config.yaml
num_hidden_layers: 11
intermediate_size: 768
hidden_act: "gelu"
norm_eps: 1e-05
positions: "alibi"
attn_scale: 0.125
init_std_qkv: 0.0377
init_std_o: 0.0
init_std_up: 0.0377
learning_rate: 0.00284
lr_mult_qkv: 0.4
beta1: 0.95
schedule: "wsd"
decay_shape: "linear"
max_seq_len: 512
MLP neurons of a small language model. Each row is named by its layer, matrix (down: output weights) and neuron, and shows model dimensions 64-191. Each number is 200 + 30 x the weight over its row's rms, rounded and kept within 0 to 999.
A block is one neuron, or neurons of one layer that tend to fire together. After each block is what it responds to, as a language model described it from the Wikipedia text at the highest values.

L6.down13,210,162,248,201,123,198,180,184,236,170,258,178,218,181,201,151,244,193,240,168,215,240,161,210,199,204,219,180,127,222,222,193,195,267,237,186,187,201,204,229,178,247,227,179,210,175,158,175,223,208,155,189,202,228,177,236,175,194,188,224,211,226,187,162,194,187,196,169,184,213,196,209,203,195,219,194,184,224,217,237,171,241,189,265,214,218,175,221,188,195,178,153,221,212,202,172,151,165,209,206,259,175,253,204,158,144,215,227,236,240,119,182,184,204,225,191,218,188,232,191,219,175,209,244,153,227,245,161
L6.down35,192,227,151,196,166,169,189,161,163,254,242,230,252,233,197,205,150,215,187,201,183,218,210,166,239,181,202,113,178,128,246,189,198,184,205,262,205,245,235,195,214,183,201,187,163,204,178,218,230,220,170,174,206,226,203,210,179,224,196,224,179,164,238,204,217,225,187,172,246,201,203,168,227,218,163,218,186,155,164,174,232,256,142,224,142,258,178,193,146,192,216,206,186,170,287,142,217,242,140,230,222,223,206,212,172,212,204,214,220,221,238,229,210,242,170,215,180,178,213,264,244,174,244,236,150,165,206,221
L6.down57,224,188,225,162,172,183,220,225,154,190,215,193,168,189,239,200,244,189,174,163,201,189,209,211,193,162,210,140,192,218,140,223,156,223,215,201,180,222,124,246,183,152,181,187,204,230,178,222,139,176,186,196,235,244,236,229,207,180,207,208,193,214,191,240,183,162,171,180,167,221,232,234,262,200,179,150,256,179,234,215,208,218,202,211,166,258,145,221,124,198,245,213,161,214,184,208,156,238,238,182,196,188,206,233,168,205,185,234,283,229,182,205,201,205,240,208,232,158,195,175,196,196,185,211,218,165,147,208
L6.down86,179,228,122,194,184,209,229,213,167,164,233,237,166,163,275,167,235,213,168,197,188,215,181,199,187,214,238,196,142,212,221,222,197,188,210,175,205,142,188,183,251,203,218,231,238,205,217,166,252,162,228,192,211,219,227,215,256,204,169,257,202,210,231,228,235,164,245,206,201,225,239,175,215,182,212,205,175,133,217,262,154,186,217,186,199,206,188,228,221,244,207,198,120,201,212,191,171,179,195,185,213,176,146,231,192,165,249,176,180,236,219,183,207,196,213,173,190,205,185,202,149,184,262,181,239,203,161,209
L6.down160,218,210,168,232,211,151,224,234,175,232,197,212,239,226,198,189,198,178,212,218,203,189,209,226,230,158,167,167,190,209,178,197,234,265,215,156,239,188,188,173,179,252,184,197,266,186,189,195,191,199,196,195,205,241,207,231,208,210,223,251,122,206,176,174,227,204,208,194,208,187,201,203,215,176,190,123,215,191,213,212,251,211,212,210,173,194,126,134,170,255,198,211,216,291,211,231,219,194,202,225,181,187,241,187,170,203,150,173,230,163,226,177,207,180,205,244,165,195,189,186,211,234,193,232,194,192,182,180
L6.down168,189,192,232,143,231,210,200,244,157,173,225,169,168,181,123,160,220,199,111,220,186,190,224,203,237,169,193,170,156,174,213,177,174,226,214,168,172,188,226,212,220,206,217,185,185,156,176,163,234,171,213,287,173,174,179,248,231,203,215,209,187,199,192,204,210,195,163,219,195,164,193,240,166,251,197,208,237,239,189,173,229,186,188,187,204,193,174,250,181,151,204,231,208,185,222,169,188,235,231,241,189,163,209,162,200,220,210,205,204,234,192,213,166,248,199,230,179,244,201,275,206,207,213,194,203,218,185,193
L6.down288,238,143,236,198,212,180,214,194,217,253,191,143,179,252,189,206,177,212,191,169,196,246,208,160,213,203,168,193,170,204,208,212,205,102,198,239,229,165,248,210,228,204,220,191,106,224,203,238,199,223,231,190,158,182,201,248,183,196,167,239,242,164,196,225,189,199,224,215,203,214,243,191,228,229,272,185,190,219,152,150,228,232,191,206,203,154,216,218,220,187,173,210,158,187,220,216,246,237,203,215,181,211,219,185,196,220,187,221,160,241,190,165,139,191,213,230,209,194,229,156,196,235,142,207,150,190,225,242
L6.down397,238,212,199,194,195,207,223,251,239,232,232,189,249,215,261,209,238,187,231,198,190,250,200,192,222,169,195,235,195,117,182,212,253,152,196,196,248,187,229,192,211,222,190,226,204,224,189,205,144,206,202,191,164,160,157,208,232,189,163,199,220,232,172,182,202,200,190,192,162,224,223,216,157,240,241,198,210,204,190,209,202,205,205,120,203,186,192,232,250,177,164,252,190,188,206,249,171,216,206,190,180,204,219,195,231,213,193,187,157,185,205,208,191,190,154,234,167,173,255,123,192,197,187,175,206,128,181,212
L6.down418,178,173,189,145,170,193,203,156,205,231,238,250,172,143,261,189,229,197,148,195,168,187,211,232,184,201,204,196,181,180,227,192,218,205,234,204,250,251,183,187,167,232,193,204,159,231,154,264,188,196,158,179,249,204,179,181,242,204,188,209,212,154,221,248,249,150,242,201,184,205,249,174,231,222,216,173,213,242,161,255,153,203,258,257,235,214,171,212,224,216,217,186,221,162,213,196,207,200,204,209,180,210,218,246,242,181,171,245,190,177,173,181,229,199,155,170,187,175,246,258,189,199,200,189,224,204,145,197
L6.down431,189,168,170,244,232,246,228,181,187,201,186,188,240,164,206,216,178,156,237,130,144,176,246,119,195,193,187,171,146,189,211,230,220,155,259,268,222,215,151,214,264,218,174,199,197,216,207,218,193,154,195,203,231,189,146,181,173,216,203,175,175,219,165,199,162,209,211,156,188,169,191,210,182,180,193,195,206,212,185,173,180,194,169,183,168,213,191,211,196,222,234,212,224,275,183,171,207,211,222,240,166,214,221,200,247,207,174,197,196,197,182,212,161,204,278,167,209,212,178,197,180,223,250,192,123,229,222,251
L6.down557,212,203,181,149,186,232,136,183,225,202,242,233,196,192,182,173,225,183,169,221,188,276,225,185,167,242,157,264,212,176,233,173,179,200,154,228,242,201,190,199,191,191,201,253,221,180,255,145,181,198,181,151,211,211,267,226,263,254,175,235,159,163,171,250,235,191,222,171,166,206,180,212,135,226,199,130,198,226,258,242,209,165,220,215,191,205,219,193,205,193,203,218,243,169,203,259,201,209,196,209,175,175,237,162,220,150,187,241,185,193,229,179,196,196,213,171,192,241,167,203,195,222,207,206,216,167,154,199
L6.down581,177,203,163,199,218,201,220,255,190,194,264,215,149,258,192,170,173,225,208,218,149,150,194,207,210,226,214,261,235,116,223,191,165,229,233,181,186,217,183,201,201,187,195,206,166,210,210,223,215,177,140,234,184,262,240,234,212,217,242,155,204,250,191,220,233,213,256,200,157,233,222,187,217,276,200,196,177,148,175,201,193,199,201,198,190,264,191,203,154,172,225,212,187,197,190,253,206,219,259,177,202,225,216,143,185,245,173,169,198,209,204,225,205,164,193,233,147,193,168,163,219,220,262,197,186,149,179,213
L6.down608,169,192,185,233,216,198,202,201,148,228,224,186,134,166,203,191,220,230,169,179,204,234,199,140,220,208,128,182,204,225,254,171,195,221,204,165,172,242,204,235,206,202,152,240,179,240,160,235,208,239,229,169,179,193,177,210,214,202,196,215,145,194,245,216,185,226,208,181,201,202,248,197,189,223,198,106,244,251,210,193,189,212,197,195,179,192,207,207,228,213,241,203,233,157,264,224,214,210,198,223,163,209,193,152,185,162,191,191,198,167,189,186,136,187,176,222,201,224,208,188,216,203,215,192,183,201,199,184
L6.down628,209,224,229,143,208,153,159,201,156,218,219,224,121,194,195,206,216,201,208,179,148,229,206,218,184,171,189,181,214,191,263,159,238,179,196,180,182,208,196,229,207,151,117,222,199,145,257,205,222,180,220,190,234,197,177,218,189,169,233,203,207,208,236,253,174,164,208,179,157,191,231,205,191,206,178,207,222,175,177,162,141,189,195,212,160,205,239,199,242,211,187,221,213,183,216,209,225,236,139,177,227,185,170,147,210,200,161,159,209,193,251,147,210,234,203,199,193,217,206,240,212,202,204,257,248,212,201,227
L6.down683,219,169,171,202,183,161,140,226,170,156,225,193,168,191,227,216,229,174,193,207,223,149,188,196,190,235,176,180,164,201,220,195,189,276,235,216,252,184,184,219,200,194,213,186,176,167,222,219,250,206,222,193,215,127,211,193,225,182,205,190,183,196,254,183,210,172,185,187,193,194,190,194,110,205,203,176,152,139,200,182,256,219,202,238,205,189,278,211,263,235,263,207,197,213,188,202,199,244,218,213,201,191,216,180,183,192,204,180,203,215,244,195,187,210,175,176,150,161,184,250,197,212,225,186,195,214,214,213
L6.down730,139,154,208,189,214,193,196,165,237,179,205,193,154,222,237,218,191,203,170,202,250,211,172,198,194,239,228,196,213,196,213,183,223,241,178,181,214,236,162,181,177,254,250,234,216,216,203,179,278,152,225,243,238,152,172,172,243,193,211,177,183,158,200,197,214,224,224,199,173,164,156,184,163,199,168,112,196,196,246,236,178,169,180,183,198,238,194,192,182,202,181,177,203,187,164,208,211,209,214,173,211,211,165,246,241,241,235,216,173,210,155,194,227,235,189,233,246,139,198,207,195,243,217,250,194,240,181,180
Responds to: Adjective-completing tokens. Final pieces that complete an adjective or modifier placed before a noun, such as gene-ric, rigor-ous, diplo-matic, and whole modifiers like same, following, unknown.

L6.down11,190,136,213,165,191,149,225,175,257,200,251,204,211,168,227,225,216,199,202,182,256,136,204,200,183,203,202,165,196,207,227,201,202,218,228,154,231,186,192,233,207,202,181,174,170,205,284,192,214,205,179,148,214,156,178,204,222,197,136,187,232,185,213,222,156,168,215,165,196,203,182,163,179,247,168,205,217,218,203,232,264,197,186,253,153,183,238,186,249,201,168,144,173,194,149,114,273,200,226,213,233,209,167,179,173,162,222,203,157,199,227,191,256,158,169,196,224,163,177,236,180,184,198,240,246,195,185,217
L6.down15,163,234,180,218,238,161,195,165,223,182,219,193,228,163,263,221,183,190,202,201,174,137,233,174,199,175,182,221,120,169,192,208,227,205,210,224,195,190,202,208,185,200,164,173,185,191,196,228,169,163,182,244,141,167,183,216,214,185,190,192,221,196,208,190,181,156,213,189,221,159,246,192,147,223,197,216,155,269,160,267,236,226,187,205,203,168,185,230,244,166,245,231,236,169,164,170,162,167,225,193,246,231,216,226,173,222,192,182,206,214,217,151,201,169,227,227,197,232,217,212,218,277,209,168,217,204,228,231
L6.down17,264,192,203,218,183,271,167,206,220,187,278,173,227,194,268,138,199,246,185,175,254,204,208,240,168,233,212,190,248,205,173,212,167,253,244,181,174,227,223,222,214,142,187,186,237,180,182,199,207,152,177,203,209,145,182,200,176,197,192,194,180,198,224,233,207,232,208,176,235,162,223,203,211,191,232,196,187,239,175,209,144,195,188,230,188,260,130,129,189,194,170,225,187,224,198,166,208,163,192,210,217,180,170,171,194,235,179,190,196,146,187,184,243,229,206,179,180,188,169,228,156,170,222,191,159,208,181,206
L6.down163,199,227,181,192,162,180,182,186,200,209,198,177,176,216,220,196,197,210,173,190,225,240,149,199,196,223,286,201,210,212,199,163,195,214,181,182,218,195,191,172,183,196,230,128,221,219,235,197,241,195,256,170,186,209,217,148,187,210,194,188,205,185,172,193,232,229,185,196,212,153,193,176,195,165,244,240,159,197,230,233,157,214,227,188,202,232,212,194,195,224,189,175,234,184,165,151,222,210,211,267,246,169,194,207,254,225,166,204,215,219,169,191,224,204,179,195,210,190,169,238,191,239,190,186,181,131,182,216
L6.down254,199,194,157,227,181,179,212,176,257,204,146,213,212,218,185,280,258,208,145,205,166,198,206,227,180,183,179,192,184,221,180,258,189,141,207,181,217,171,226,208,228,171,132,242,174,225,180,205,218,184,164,190,183,173,226,211,230,199,168,234,217,119,235,206,209,177,227,165,202,181,240,217,168,205,167,182,203,202,192,132,221,203,227,221,226,158,259,209,172,221,248,201,207,215,175,245,169,213,198,216,202,185,171,193,227,178,216,210,145,194,180,229,159,165,205,210,215,151,191,182,203,166,199,177,219,219,173,234
L6.down270,123,196,201,209,201,249,219,231,205,138,175,190,238,155,218,245,202,190,162,222,207,205,248,211,200,192,223,144,206,199,224,212,209,189,180,151,215,240,218,168,242,156,225,170,233,182,190,190,223,156,193,206,164,202,207,190,190,228,162,212,160,215,220,207,216,203,292,171,231,156,175,248,190,213,222,188,216,220,155,229,242,198,223,201,107,135,183,171,172,231,207,163,176,232,199,153,198,224,214,180,166,247,191,196,232,235,201,237,141,197,224,197,197,205,253,216,235,170,150,196,205,237,156,209,187,202,213,209
L6.down303,214,152,207,257,187,169,206,216,166,214,182,191,165,181,235,174,236,192,211,197,184,156,177,232,220,203,227,203,181,196,196,175,137,227,182,222,133,185,163,165,257,162,185,221,189,177,186,182,214,219,220,189,220,187,244,196,227,174,168,197,156,179,244,237,233,186,222,169,268,176,220,154,170,214,181,228,221,203,200,178,199,216,219,196,249,246,247,174,223,188,234,272,188,233,238,143,178,146,224,156,199,234,174,227,159,221,214,202,174,126,190,200,221,184,249,213,109,169,201,258,215,181,187,179,208,192,177,200
L6.down310,225,254,207,205,238,194,227,220,189,203,206,233,229,201,180,199,229,214,180,182,203,220,239,213,223,174,148,132,198,210,221,190,209,229,174,217,203,190,195,236,176,203,273,111,157,196,154,184,235,193,150,188,236,217,250,214,189,222,185,236,166,208,176,169,139,200,200,160,197,200,248,264,236,206,156,179,223,209,204,190,225,237,173,151,184,256,180,214,176,205,247,216,218,256,191,188,212,185,217,181,174,210,204,174,197,216,241,150,204,194,217,210,174,182,166,191,178,241,195,236,226,209,163,231,186,148,159,219
L6.down416,192,162,201,172,227,193,179,214,162,198,208,192,125,229,231,240,253,220,242,217,246,174,218,222,220,185,191,209,190,204,199,224,198,180,185,261,174,187,165,203,185,135,223,219,252,247,225,259,201,214,217,210,217,235,219,219,232,132,141,192,188,154,217,170,197,195,232,195,231,185,176,204,144,238,210,213,192,210,186,184,177,203,153,203,201,153,233,185,218,127,227,178,197,195,188,191,170,203,212,227,217,183,206,213,210,182,216,222,223,210,214,228,177,198,191,227,264,183,204,222,179,175,199,191,242,236,171,224
L6.down481,183,208,195,168,212,169,239,141,208,239,226,187,249,172,177,160,218,234,223,213,190,192,230,234,205,210,199,155,201,251,235,186,142,248,167,184,150,196,215,193,220,142,187,187,118,213,242,181,176,229,192,247,216,172,210,170,206,223,212,155,246,153,118,226,235,228,220,177,224,187,153,167,231,210,224,202,201,183,184,228,191,204,200,210,202,230,184,187,212,218,209,234,153,188,192,207,195,179,182,164,212,182,195,215,209,219,191,184,241,158,217,241,180,230,181,194,216,184,239,209,227,281,202,223,188,154,178,187
L6.down657,249,236,184,173,222,159,196,217,207,157,199,248,214,169,185,148,189,182,205,173,235,233,212,222,202,186,262,195,191,246,247,189,140,229,175,162,179,202,215,142,228,197,162,195,186,209,227,206,225,193,200,196,209,207,176,213,177,197,176,233,218,205,201,239,214,143,186,208,191,186,214,206,154,214,226,217,183,210,206,181,217,212,241,226,226,201,177,230,195,185,154,190,149,211,219,214,153,196,148,294,214,165,217,182,222,173,142,219,198,156,174,190,208,210,185,164,197,188,146,248,200,253,124,197,238,209,222,211
L6.down669,226,208,234,205,190,195,201,211,254,193,260,180,201,210,181,200,239,218,168,142,268,194,189,175,226,176,172,199,200,182,190,256,199,181,247,262,169,192,154,205,220,161,184,239,180,186,209,209,170,162,209,157,181,188,173,194,197,210,221,154,198,179,202,235,210,194,240,157,241,228,204,174,242,182,205,146,204,207,187,233,206,217,129,168,217,234,234,185,172,167,211,200,181,202,182,199,195,207,185,210,196,182,168,163,200,219,241,232,215,170,211,181,162,250,155,213,228,240,181,211,185,210,185,147,235,183,176,222
L6.down673,172,248,221,207,177,165,177,192,185,184,218,182,240,266,178,213,219,201,228,174,145,280,202,176,168,272,161,187,144,154,202,243,194,213,196,212,164,170,199,194,167,184,188,192,279,203,187,223,180,180,180,220,247,258,233,206,158,165,167,211,275,190,157,212,161,197,209,250,205,186,210,230,211,228,204,183,212,210,190,228,219,183,213,239,199,189,215,217,198,218,193,166,220,238,179,253,177,220,210,230,166,212,211,204,215,161,172,183,226,231,143,135,218,179,179,223,157,155,189,206,210,226,145,246,171,147,225,154
L6.down692,208,188,184,178,182,168,195,193,215,176,221,199,183,193,207,214,152,176,208,207,198,207,239,239,170,189,181,192,196,262,209,204,155,175,214,78,243,212,217,231,189,213,199,244,240,197,195,197,247,226,243,199,223,213,119,197,203,211,183,233,175,223,166,199,227,171,246,162,235,190,215,189,189,175,236,169,117,228,208,194,169,218,266,241,202,221,183,202,213,188,164,221,180,195,263,179,197,126,175,192,231,205,236,210,228,182,235,219,165,218,159,231,179,217,210,211,228,217,223,203,212,186,161,198,194,168,166,176
L6.down721,160,232,261,238,159,121,181,217,233,116,190,191,144,236,229,196,221,244,204,177,188,198,256,175,207,188,255,204,261,200,208,199,168,200,204,194,244,194,181,148,248,249,198,207,159,164,191,201,196,206,194,269,223,168,196,191,187,168,164,175,171,198,232,202,183,166,249,184,179,229,235,238,180,185,218,196,219,209,135,241,214,205,197,202,201,193,176,195,202,177,234,187,169,183,188,239,190,199,203,227,184,199,206,195,215,203,205,170,160,177,214,206,157,270,207,207,244,218,188,200,228,164,165,215,149,203,209,177
L6.down738,207,249,235,187,225,177,235,197,199,226,220,229,209,196,263,142,185,176,169,271,198,162,157,267,194,201,247,198,185,215,191,153,196,195,166,229,207,201,213,187,142,198,152,235,189,212,179,147,169,212,171,226,256,196,197,240,204,178,205,194,212,145,182,188,153,209,215,233,191,213,237,212,215,196,182,222,175,196,187,158,151,208,228,184,192,236,154,215,230,230,228,211,198,228,205,182,248,236,203,179,232,215,252,213,146,225,242,202,214,149,202,234,179,176,227,259,181,212,213,256,165,166,200,195,190,219,206,167
Responds to: End of sentence-opening phrase. Final token of a sentence-opening time or adverbial phrase in biographies, like year digits (1966), time, year, or the comma, just before the subject.

L3.down553,245,231,204,303,196,197,203,215,199,198,228,173,185,236,220,149,151,267,222,186,190,143,175,196,188,221,233,209,195,210,245,225,153,184,179,212,242,244,215,224,215,236,148,204,178,178,192,172,198,207,159,182,201,229,206,158,236,212,246,219,216,205,159,200,200,237,255,144,234,242,200,171,218,217,207,172,197,192,192,218,204,246,219,151,215,161,187,181,165,186,203,224,167,163,216,171,197,181,229,167,185,206,212,197,201,215,176,160,196,192,235,195,232,219,204,169,186,172,208,285,160,190,227,182,214,199,224,240
Responds to: Clause-linking conjunctions. Subordinating or coordinating words that open a new clause mid-sentence, often after a date or place, such as when, where, while, before, but, that.

L3.down352,257,168,207,164,145,225,193,133,186,224,200,208,244,169,207,186,188,191,197,184,168,214,210,198,171,209,173,212,155,202,219,187,157,194,181,220,197,213,174,215,220,200,210,149,210,214,208,192,237,216,139,178,226,244,248,187,222,174,224,236,165,180,160,216,227,138,238,189,205,189,172,185,177,199,172,161,154,211,225,204,181,227,188,216,159,183,189,219,217,209,234,230,168,252,201,222,212,250,170,245,166,210,164,238,194,196,257,204,198,223,210,212,207,257,222,214,239,207,154,211,196,248,218,224,231,201,176,170
Responds to: Noun phrase openers. Tokens that begin a noun phrase before its head noun, mostly possessive 's (Ovid's, Mexico's), plus articles, the/a, its, first, and adjectives like Tunisian.

L7.down84,197,164,235,166,137,195,163,208,189,265,199,199,216,175,178,206,197,237,151,190,168,240,212,134,212,206,203,211,203,134,244,155,198,153,192,228,181,246,182,190,205,240,226,141,171,168,187,222,184,188,223,216,171,232,152,194,155,217,241,190,145,180,220,157,253,171,217,208,223,212,183,165,210,201,236,208,173,203,243,218,184,192,214,166,254,216,191,160,153,217,192,223,153,226,202,183,239,258,204,210,212,180,230,209,220,167,253,233,175,234,193,206,229,222,238,226,139,195,179,227,189,253,195,240,197,209,225,216
L7.down193,196,169,237,175,179,229,203,153,184,192,207,228,216,216,177,167,236,189,173,208,154,220,242,199,186,180,217,180,128,151,179,187,240,195,199,195,160,207,230,204,213,247,220,215,162,235,212,199,210,191,217,197,178,208,137,238,212,182,193,216,206,178,225,196,219,134,216,193,225,230,236,255,160,187,186,182,161,215,201,220,229,220,239,213,254,219,206,202,223,210,229,251,212,171,196,241,223,171,203,218,160,175,158,205,216,170,182,223,129,196,206,244,190,206,148,214,229,177,240,200,219,209,204,266,180,229,157,134
L7.down551,208,178,161,193,162,201,232,224,251,197,263,208,151,171,210,171,230,199,200,188,191,215,192,177,217,272,236,139,203,149,194,227,195,187,175,186,166,163,166,220,173,182,163,194,166,165,233,253,236,174,177,217,195,243,169,240,220,183,197,217,213,212,172,206,158,180,177,209,220,169,209,184,136,214,204,191,178,131,193,160,184,179,262,237,165,180,241,214,189,192,180,217,246,257,195,150,207,214,209,240,276,221,159,216,201,209,195,192,226,243,194,230,181,231,194,165,182,208,228,228,225,217,205,197,196,218,248,188
L7.down628,195,167,199,170,140,219,155,166,147,207,231,195,153,179,217,160,211,197,167,206,187,197,227,218,221,215,159,190,181,232,226,217,216,216,230,196,204,230,150,209,192,180,238,194,239,171,245,195,215,225,201,163,215,213,220,184,183,279,184,181,209,176,237,222,211,196,231,190,200,177,247,181,219,231,182,142,203,219,193,221,180,249,223,190,185,184,164,197,145,167,228,240,193,220,229,181,197,138,182,124,219,215,173,187,214,173,167,197,185,256,180,178,219,247,190,189,229,187,226,220,215,198,257,197,218,211,162,197
Responds to: Attributive modifier endings. Word-final pieces completing an adjective or participle that modifies a following noun, such as un-controlled, short-lived, unpaved, projected.

L7.down134,202,208,199,230,163,209,201,232,187,207,181,179,182,187,213,141,176,190,226,205,281,212,234,240,201,214,217,222,185,161,189,203,125,150,214,203,241,214,218,188,246,249,179,166,205,239,176,211,215,194,254,222,160,219,143,242,149,185,199,178,236,166,191,230,232,166,237,215,193,236,264,218,187,204,246,154,211,161,143,187,222,165,243,185,174,170,184,185,211,180,193,272,200,138,216,141,191,196,248,220,185,199,151,169,222,194,235,181,195,198,240,224,251,194,206,190,199,109,242,177,197,179,163,202,228,172,149,205
L7.down580,230,192,223,194,197,186,189,197,238,160,239,177,155,245,229,169,262,224,217,220,253,164,160,196,214,205,205,210,223,216,182,158,189,236,181,201,199,109,170,151,186,189,249,239,141,188,205,149,179,177,250,180,184,152,178,208,258,205,223,203,210,178,220,224,125,195,189,236,190,215,188,243,237,192,172,201,225,246,210,221,240,171,202,194,187,204,210,232,200,207,254,238,205,216,182,255,191,222,178,212,222,190,190,130,171,250,174,237,175,159,182,235,155,195,189,185,193,238,237,169,204,205,204,160,198,150,205,247
L7.down646,222,163,227,156,186,222,230,174,182,197,176,155,159,182,180,175,159,212,182,231,258,217,233,230,165,197,252,174,155,236,226,179,153,283,206,191,191,199,183,198,219,212,204,118,177,214,250,192,196,173,191,220,193,192,220,169,162,187,167,197,192,170,235,205,218,183,211,209,204,189,190,195,201,218,229,172,233,219,193,149,225,172,231,246,192,217,187,171,260,192,213,190,168,236,213,171,218,153,199,168,211,204,256,215,210,165,203,234,207,228,171,238,199,214,169,199,253,176,162,218,166,228,205,131,237,178,173,142
L7.down727,235,177,235,200,180,212,165,190,199,224,213,193,180,241,194,150,166,262,173,159,250,220,235,211,184,165,226,227,154,247,210,157,177,255,209,205,210,165,195,188,222,228,219,160,230,214,231,187,251,203,230,219,220,206,187,144,195,217,222,225,157,208,231,208,200,237,230,222,230,175,202,140,238,168,229,200,198,195,137,242,161,232,224,188,160,215,134,237,173,201,193,225,152,226,152,136,175,175,163,208,212,175,232,189,164,227,257,194,229,164,148,122,220,224,184,210,184,165,169,225,200,227,197,191,202,196,206,157
Responds to: Sentence-opening adverbial end. Last token of an introductory adverbial phrase right before the main clause, e.g. the year digit in "In 2015", the -ly of "Currently", or the comma after "In other cases".